MLP neurons of a small language model. Each row is named by its layer, matrix (up: input weights) and neuron, and shows model dimensions 0-127. Each number is 500 + 50 x the weight over its row's rms, rounded and kept within 0 to 999. Numbers have three digits each.
After each neuron's rows, "fires in" lists the words (lower case) most often at its 100 highest values on Wikipedia text that the model never trained on.

L5.up1534:475537532543504475522447473454474466540455438471420456463551436576488496449558478450565556498490512519527391416485527559460520433501489502547483549493462495590615493592469559465469515490501520467551477587539464533489528528496539534551532497466549633514480504516518506591491510461533502500485474543601479595525467524465553552444523497540503487540472498532526509528473489566434492514529
fires in: "and", "so"

L5.up110:449555458520548592510557450459496435467530422505524499386500489487467553479413429512548451519546632464523487461501536533528490392535485552457529470551479549593457490523471536552534495547467496460588511539521463511503498443451542457504496520451541537508575493565540481527571511548477566532563441495456591466476598539495499490391436436515416504497404570453482499537566453477485474535508
fires in: "since", "to", "before", "above", "below", "of"

L5.up1187:498459412465539421507582550462549470463500514394566488544509538463440554532512557524488536456530494489505531536517488492443477442538446552482462528471545522509523511493456540538498517382536439499457547500452451478589469495447471394544507507549493465377523487545539528526592614421564495445532340532472513566479464436484490509406552507503522510463501486471480536490488428466414617512494
fires in: "in"

L5.up1248:499465577477462541535482489449504555514423518574489490518484504409459509513409491505475398489501519556568475616390560545456417643556473567509444522495608484556565428544553502501525465521568468598574495485489514483486496475446435476513525463536563484440475501528512521589602441490446625416494450517533439459486476555480487466526427498453535529507495433475508479547528488483456454444440
fires in: "a", "in", "during", "of"

L5.up1041:469423500486453456533485585420505545473501526526585601546629586484579448514506594544448551492538457471523544519530588464475406540540511491471460507513518382501460515406520480553468450470570529551533549571559497585506472547511520525505475449472483554515503512571467487420438488575578465518549424548518517422590571524529548505579490494509398502547442464602501431525470450508557546509506
fires in: "is", "be", "was", "get", "has"

L5.up1232:449441517446538521521555547474449435472500552463520512563446420492510465467444490469517473527441449565467515530561537520477521464447601550471413571495483517555458510542531512418616576459685559485547456460476478427572452468459541395594518502513694443468533500433441507515544470484555471432486496540500480478488460501531463522514482565599380438360485512556432579516568456486577550490487
fires in: "to"

L5.up1556:458492484582500454452444465547510494494515536397474481562476501454597488374476526508496544453440464447548481472434462414540485510581463548468506580507545428395524598484448508470487504608460518529465485518517500413544527487500518529475516482442548537534476424476526484551549496582564620537586514484505482519478507534496503417535486548526609540511570479514505494424510478486528455510512
fires in: "s", "the", "his", "her"

L5.up393:414473460502478403428524398493550532466479604524468444492416601535532450478519517577479448423455491510521506485669530522460460533441511455501609594582467511516611386388412580446446527447466496523576514478617522447525500504503545523548589427480499496414475501453530461532448510604543485494490594450508559435553431387476520554513516528530397562486489506457505468425387523517612382439455
fires in: "to", "for", "had", "after", "was"

L5.up863:508500475457470486502539487429543576527537502416440499551380515466476582508473532493554454501491501539438565467486539435493457379502497497523473523516548440454549441492434506533538336560568491534564464495485522486534477614541530493576429601490565437439494507605503462451473486529537443530522419473556535429473464532539517509535451512492462480483579440452488538411484496450516549421540
fires in: "on"

L5.up1683:503523478582586451456515554514535487420434485419478539514548443458487543611472507415600604476362512492539458437513454488481428450550452411463658550464525503539529544518492556437480402550610546559455525490547423471493467375440533437488530524481472501419533509420496488503528552545554397522359474556580492517516522532494545472587489547505573456539459586566506537469522546536482458490489
fires in: "has", "and", "have", "but"

L5.up1707:523547434496488461566562494509473423475456489540560422513492445457546553448495425519449522459425528481459553484457452508472426573524501548467512512495596578553507485518471451507499488564606438525438546625502602453554445517497510546550437546501504483450570476516568534502414406536510484490475447541477523520551458489599535432519519488504457436565465532480529511493511535519527446478553
fires in: "the", "as", "former", "became", "become", "and"

L5.up854:492545521461515533598381522441492518416566494464584535639566434499498513552501527474484439497436507516523469452499441548486532499527497500526509498405519413568540506515534496488535480542550505530465430473459463511472504510567693519568479465397519530518502510469497476481603458412519452624466601532524455477482467530468561475532519462478521512585476452475464517544596559611516550549430
fires in: "as", "for", "4", "2"

L5.up261:426557574488447502494419498450494485496491535500519472453494503539625572608444497569504450505466605570549476515527539555531445490580541542492510495572546465504519466394571373511455519503487540555466499517599445502391503543463498532515530505453539504456444431437480540503458506544506566524494491577491503439619543369505514457510608457506512563617521487511476430535455491504466549512469
fires in: "was", "is", "he", "were"

L5.up94:525463452489488481448530479480468534491553428465525447508476534504425521488509541503397516511615489458488524416558571550434526507631526543537554496506444509461513536464474516533506532473515386516504506508537553507413512483583498575460504462539518520422475467474499514509450536499522598550496506527574578489479533515471456555498515541455447569500423585452461562511521519526501509476644
fires in: "the", "for", "after", "followed", "preceded", "to"

L5.up288:463471475470452497388530423488583473364548471497537566534537423520455551502493438555470530489432472547499563493430530556482495496521464516497516527381550392594529609508471488442487480486453485488504539492494430458579509522526545462514507534565539391472467650423387428556572446564482516552563459485544490586506489497564494535533544490584506487421477402592551457471488588527484539470473
fires in: "and", "be", "that", "or", "being"

L5.up254:427532489505510557488571521493449571570514533478588478438521514448538476497505557526457547437435569493419537457500518501465437544386541541485451556497467472476442514566468550553593614533575446576500585531524535418510468511538516460371494495519563505495446493489367497550422461581501553545465541530524449448509503513507496486508565509492454450587563549492546520525486519624501436540457
fires in: "an", "his", "a", "s", "her"

L5.up860:433517524589546526490513489489514410500572503469534519570520428471589545455470522554473451468488510533486510575588501613468510499492547412494498558512411480524595512579554423646490561386540513528531463591464495534425431471609557459509481501525508489540570387431418606536501496491448586544455405521558461433511507487548462448434535539551521553521557502380425460452540487585473445527487
fires in: "after", "of", "in", "during", "by"

L5.up54:487450518457448459482460485495512416530534463495529534492390595418525526474437542500525451503482488513400438442522517427482521509534542565450472485609461574403496491473486499497512502573508533488518472448532609533617488514406488483469440489371575539475445522485512525557462450535550505433567487435475426496493546496481564523526503471459530559508451448432490555436526534592529433442476
fires in: "the", "s", "went"

L5.up192:497505477516516432546477396533529449423532428545574493566502504502526478506442539527472579489521489494520510481406554521504573393432498526607530478533452417481509452546526588499461443437500575536449503531549381491485433460527500492490494495533559554431515470477453535580519522499506485480543452472530431539501547527606469513505582480579466562489483516508434524442531428454609433598616
fires in: "it", "which", "that", "and", "to"

L5.up533:490486447451523514427500399502441518562520521426474587537509361511434471471485580517461532459518457529512422516563464424513499506506537502458476519526520564446522529466519490495537540488402473562543433526543470423480469453538469485535497577423492449490514525497471515523529449436508498471546524446580472512490538524478559546541427396486489463549451540500398542451519511463563455486478
fires in: "an"

L5.up1206:527563494479592444451470541567521439496446518547502455443585477507530482401529584561487503531450505471457596458461563367450485481494449509491522529513538567346513511483457585463526447471489452451484570565559519449421548481471470492565444625440493562486556477498414420492546519452418513564539518532494612556500495579497415626506555369540492532511505528568503563563542502593486393541535
fires in: "is", "was", "be", "were", "been"

L5.up1235:475563567612623544432508505480565433476562403568531474457438486522453486459481506526572492529461509515499492513547487432584605444539456563534533517534439501452382482524556588574555465485448424465454509596402498490380496499352512509458528525532476541421489570521484580501431592539408418480486490524534483446507502542583520570561578422543529509467416514501513455567494472497430476508448
fires in: "was", "been", "were", "film"

L5.up1371:467439606477435465424471462543414495515403520511438577556510499556534579465436474561427525450486496542534486556425516500584496531428402524470510537519508510531446414544569527532488473454483599560522539520543413369558435432470515487446527561561477524414428552418532454465620490447508560465520493459511559499457520567455499527464512462578460481528427386507487475570524566425548506530588
fires in: "to", "can", "him"

L5.up1104:454520588551493456502482466458513437497486474407482531424517482503509419506449543354459538460515525549534475573531456507546403470526529470374515468583459415574509513464489569486549538542475535473542561485574488497526493550511479501459387486526382582493486552539522520569618501458571534491393503523550407385463426549508463470577476538442526431590533466502429517586503513473522458493601
fires in: "and", "he", "also", "for", "to", "has"

L5.up878:490510475564486454353438462447512545474634515464504435472458338457489517472417522350452490526492515560369475462454495553425510528504536419505489482498432502477529522524484473635525484509574490525594536590460515541489550441516491558472478601489515499511500475479448639512512546523540502482562494549465491486494469457522492513452615560528479502562449468518482422432484566534460554446453
fires in: "the", "top", "under"

L5.up1671:529572492438533469554519544483505484538493562532430538408445574532467401468488464493499460501579485556496480379523484548604505594436408542478481406520538535463494488519453463475575514464528462490446403540476434472491473578411533464481572508454480509385505403426382654444552508508478571443527545610500512476505547494483563456524520519430457471471515499405616540508511540534517478432489
fires in: "in", "finished", "of", "into", "the"

L5.up947:576440483484478438498472470384496424536501534554515464442547528561439525427476572512552501485445489603503508440519512511470503480537520558460554562476411500484515535498491566468619402518513576577584607495479516467434481540487480418513540558502557528482464573466513522495424539481482492503529405521457439441417552464616501524521529411495484475480535494475418503513402399484454456460558
fires in: "it", "one", "that"

L5.up1520:458430512494445496503529581476507511468463533409557544511518543431514504527473427494482543568548440415493447450420501466410470630458350552520555542553501502440518494498472496492566669562459479561563545498483475496437522600460517491551491473554498463585557394488539489559488453411549457603474478489387463512450531405522508454522491511500488455432585516541621508435504497467469492469479
fires in: "is", "it", "be", "to", "been"

L5.up1538:498443535498484484481539461414411498484425470531532496547498452462442532456452593489444590485528503440492549525454399454505489565545472472518560427524463579565501476573445500521493518556462518517454491520440400429435536560475539399467513476489435439428434531555448535561595442485509497557516519465515481453521521437486556444478462496517590475554441563493525471499582457534501439414538
fires in: "had", "was", "has", "2"

L5.up3:502495603548403479468602386510550473601461499520564478580444489480538484561498488434510499460539547555504558517439479593485501529553523571531415464445600518489582570478533516453515457509488476438496467535473568448505513427461503515519416509501602577473477470475555449537467541542528508528503454546479489555555584527544445546452490642514490539532448434438585487486498609560515474436488
fires in: "the", "s", "powered", "under"

L5.up830:466520455451477508495458510447600497529560496502605591437482548488514458494512467513439592483542434464534564441536461439525474515449470554479458517468408477545415548483437529487534586393542444552501525644403667487544533480589557404520466496535568605493489431434484563544452423438430457424427482510543451493444596539431522528482526464537488474496536547503430414457440604476542534452503
fires in: "to", "not", "does", "can"

L5.up270:496531476571466535505509528486459622443485488423493600505397504427602506513556524457472547486437529535446588457519457507506548452565524520515462541609496509513502432402512402502532590490539512463447478546538475504581490357536540445519512572458489575491528542539561499545427477529612507466543484498506460482521548411474491453566521438473539523476477548550504368565507520476547526472523
fires in: "is", "was", "al"

L5.up789:461449471533540508452582418515471427433537506494491478502496519502514521542477559556543499475552568522575504482530515514577488564574541458499414531566550449555504569488501558383423409413468550497523562484477472501466518548503469487496495505552572518450558510467471459472509611440471458468490465439544459414583482545482435520481446517484473518564463460501435582474497532569437496529503
fires in: "was", "has", "had", "is", "were"

L5.up1576:510492445506530481416398513524529452572555483476496402504554521528445485492588523456451471487538562443482517467570460591523502514408500440515448469472533502582560445426406324520523506514455467565552505471510472585571427576513546475541547525445487507476487505546388454458443513470612465466563427620589522549497452525584506480431548500586458487532534533443443552507509405537590570545496
fires in: "in", "on", "of", "from", "at"

L5.up764:466465511498506529507526540444538512431390431497436452464521481428454549447460483510532439566487440522472446430509492531552511503478423504549473522433536575480465506531545518563553394520509575551490435423516512545522522523549526588542426527499491502428507446517483542476442487530491452626574447491443463504508538497478489575516555511467482507440450505484488433544497578378477486402519
fires in: "is", "was", "are", "also", "be"

L5.up1154:563536511532514484516460478406525549494438465595485464516596531486513409457407489467504448357471500523506585477551524552510430528545527503497482472464571489507523579419568499547407514501524536503525477566483415505497454533484496563536477499448486465422497473493519582432514526544490484524451397446564475658558488507498435501473605525446510490523529417433487482525527557422512514496496
fires in: "as", "is", "was", "became", "considered", "become"

L5.up774:509453468493523543576464458355519472483615529526482498452468631484449541501521448427575558547454454538420523513516459437434515526507572473535561477471498424454531484490509541453550541457383540478501439548541489428543494575523518506543507474612565498565606513473534500429555568422528513497531549554493614531465549408466458478570487463495391476541502542527524555588443467483513568466508
fires in: "from", "in", "to"

L5.up929:522466515422476473572531434471525531529546546363467495454506525441481465477513525531504497514344474483491522453522542523474573454447508508594516397476535463585402480390520497591548500476588532419526587572564503497450515491474616484477418477467534493534604526480468526502476457440435499504450520538483453483561519495514502525517470465472431568555564492510569463547474398474475452498426
fires in: "for", "of", "from", "with"

L5.up852:421540432488489501495459436406561483502489505380484581411559459454503586502446549481513434391573446507510506488625485475485470472473548533448406465556577450544542543580411504401558583563374640508570514574546530517462541502515446553402473473444520514469515524476557472547566507523399444537582499430564528442495583597433419493489535590455443588414535506517464422467498429501519464509483
fires in: "had", "has", "having", "also", "have"

L5.up1346:495457454548542567447453596550521572423542433562572552539543453442549573559435609492457436547459549383442538468518524567536557524465496487481498565555505490438495439574532494428460460530435487450438513505454597430544514511539490434461510467455518470518472477438525524599488444471541547490606506495449444548525419547477519510472508478534531487525555565450547465509577508427479582512492
fires in: "no", "ed", "g", "c", "ref", "s"

L5.up1111:478595435436479562449449559510459523515519490452555466517475515564540517529487522439511535571489513498495425572537477484506588478564621535478438419459513513491624472488435453518501510513496568540503517537502525443502459565519417547557510504465461553450518399464463494501508525550518433474523401485572501481609434513526534556525443489534431568516576449509526584545422562428409501542479
fires in: "his", "to", "her", "from"

L5.up56:545426476549563524531448471535507578473482476618391491501536548476507494543534444398486487490453452543504462525447509442528505478508428441579431563567474457493480519491500511441572555489455596587453509603504468502481450517514573490472455423508467509446407579452575469502493554596576496463441574438615469534579528443535497575528487489435535565468524439464516577464456484455539552545456
fires in: "who", "that", "which", "and", "they"

L5.up571:465485440602465450525526571473529578529552519516475427484588440510474466496495563400457544386470493600512590441478452489517543548549462470540664524536489497519542554589440501425419506522445568526496618471458543496505533478586442511411407566449537563462503414450408521536408539547461445505537512410512595533612511462549441485480495556498450438495416483468501513565483590519494467527533
fires in: "to", "it", "his", "her", "the"

L5.up1087:528552582420506493420593420549510538472512427482523495463574553506402541503515569500469442490552498540512566568554458496441514553543535392512509613536460549487477491498485410467541417476415464427411451514429540518622564598538501468454512519545516426527525469448543498459470550487506358427526450531495537480515511505490570413488507492576432503473449451486441468527526499511466467603518
fires in: "to", "by", "john", "at", "from"

L5.up1140:368383456485495591639458427518466541559473510499468444587500494511607577464497464597462538460520448495601428440493559547542575579432514447550513521564363566432512457475533399509406458458550538486604416508556351479460442516507534529548541476539530470480432506505497504573473491473448504553438467462482439532566494428476488518524442525399422511473475477441532354442508584525494497465545
fires in: "were", "was", "by", "is", "are", "when"

L5.up865:452545459521512455505506447513507563523515480555527473437564444461534435453522472408455468573411529424443543324566429453420528560503476441465490481437570531567416586585545428490494523575417479411468448489476488458523557430597474452450467395466589426480566374580407471584503541537521508479534500498515543527518630474493563505410586536613651565485480524560506452505565547500456540494511
fires in: "the"

L5.up625:431580522550457569486430559395465503550540488475486492505504498538441513472499522493517529480557495534497450464451427534524476588598476470479537445438547516554534394484462436558463430514531453504455522535584477497467642513556525458543499562480503560473528426430528449593497478503523538508492508539511430486499469460449508357475495434552434477561538476506587496467574522507515482405547
fires in: "his", "their", "her", "two", "s", "and"

L5.up295:470490442441511446506451575481480500500537428585479494535546435541465477505507443568452425530506507455478406520581535502483513422516410489499467522524435481613483452502536558511559552471525429579443486570508529543510484561564523463458453546599535531474548609459486442560476501493396465555541454562436497529545462605470466488432552482477553472406483505411505539409536556531552542525518
fires in: "would", "there", "that", "will", "to", "it"

L5.up681:565507512400525572555563461504607448472496493540530486521540509366542465487466500520430422581441486485568478534509441504454495450514557485616437450496528446421518506498536488460469540404528557544423451505475520589563466492486538529455484561556492459567531487464428502444492484470516495531560581514475466455519457567443489528488525492347531469467504536513474535522443490508509503515525
fires in: "tv", "directed", "radio", "led", "television", "a"

L5.up967:493446443452498555495409572426530518502494499365398500448482532399463525495444500473435501512458498517442505475506454504543500510499472554423529436558556574520470511429479461360476525490506588505433430574571548454501525596481514495335489476483547535502443515407473407461421431525584498542451498516430455492534518424463510554498430574540532458511461551420482525568460483522555490462470
fires in: "a"

L5.up1519:461519451526467429488462485462477493556554441506524564515453433436531552433464481536501537447559497533492467552503530470512464430476487439503525529542499479503571579539489500583451565404475467472380472569514516475512491527480559515480449466561479485522426491383411565482548470457484563501474400511443569481522475604433527445447502512484568532491580451516328522440550521540544420343446
fires in: "of", "for", "which", "to", "led"

L5.up62:499421596459517518456469558527453549547543532511541535453484530491566468598519486571517525478435449573557474400439429548551582488560574444456458542498552454518493546441529525434656464485556364515496460440463494515521514534558552436558569539526488505495438446546518543573488458532529500534474505473493420457520462557383528486551319438462424484539531481565573494445523520601529546459557
fires in: "to", "pillai"

L5.up208:498520493456567483468631511577515552529480468510527429504508460465464524541473620558459462563508529485555525546493502497591506475528518477477518472412587550526440543506477436551569491521457509542606481562547515449567522487471526500498571507522512528475493568528504412533582427478482468496488413484566454473509504454507589512426425418540378432515488436598487468543421552571602552479502
fires in: "at"

L5.up1557:528522437634531557518559436460434505561580523450542533490537436557518494592548427507482595414456437539599569481479557524564519490485577488507359466492482478561526415580526421476594571503557565515533525427527511547399550491431560476490573456522432538610509473497539499543544590435471517573465580484469462500452520533491438511484609441514451538492456550605458505482479428506442406420517
fires in: "of", "in"

L5.up90:520538489617478527487514548474413562556516526521540531583493465537511536568532481413476507517544460393410482575485559477568527482505421506528518466563492542423487532515568498521487532420426381514456391499516450467426522584538466519544513626440464466542534522450449473466508459415497511500528550450476542613484576467514467524477467522553449519467468477528470520550550572436537436560476
fires in: "to"

L5.up1451:466503536562451520565438491429523529473601456516521530470545456500386495498524489397508458465480448553580540427436454534497434412544551395549477512468436409421542532564469501486517451525481498515495523461488455512452470588535421459555465489429508509602525560476425592547520461554533495512468558484500525441440475375539455444412457544508360542587519500449559541475481547555470489508535
fires in: "after", "on", "before", "until", "upon", "1st"

L5.up1456:418533548511464452407574453460493568505413563520496546525461423424605487564505526479525511504480427657554529446421439525551502506435557434551532531581581401529555538511437596564493533530464511431552462514519564381538506609493590465555591542523429501486469523483471549515504519466444466556403517489470600438508447507465529484387480537554394520545544567525521538522479443450364524435439
fires in: "with", "of", "by"

L5.up138:567430520522539442525468480545469484492489493462493421416504457487484450452462485514548477415567563559599448456471545558537529495484489446558485411522548457459462462464507536446494547530496507511534435508578428491577348479503436466557533533469491535479528545518496585470570407465593495501472542515534470532444438470477537466399424497410527591451415522534510592513489438476533526504536
fires in: "in", "to", "archive"

L5.up1355:476472558490637550553517513550490469509570468569464524552489492491491441477439448488482454520537468495538424464391498549485562470511542420436504563425449543502473559507424472500524519508523505432576506484533547442393443469475604600405479471472530455499503523455473472504496407411507464615529597493438517476635531541444484473546466502430506563588385483538577494540520530468438461551476
fires in: "at", "the"

L5.up364:411536512440559478499513550502492353456506483501537465479537485500512568494493494537430589534473505496500428464524483444498571536490485463517512519431498483466458446501522512548531376524471515591600530448421449508548445492530577525539437534466440502472439509516434569517501512457552446464548517517534568567600513399510551481530489506568539518514584467511534417493462556422483422495462
fires in: "was", "to", "were", "are", "is", "be"

L5.up71:579541528499587462378483580490571506442498461502506643568525437489443482510469558502477554487448486543474531530524590423410481481574532518495419537463615485417423514486451545539504527530535508467556553463496462464483445514470552500512504474473468622502547553462452446476424615531608478581510473456432477528524466521566563517526491521472445532483623450471531496552521559522531595485494
fires in: "at", "during"

L5.up461:528550478469507568444583469466471577536575421424447552574386502458477492483523456482524469437470438538530537474490454498492521443431520528431479553532535407478433433471471495458525526488490552513556486558549469463497504432414559537587464511379454486559537459548494577584563513499422541460509498483422536551453450510564440498482477533476492542568529485464555572542488497534469561578473
fires in: "to"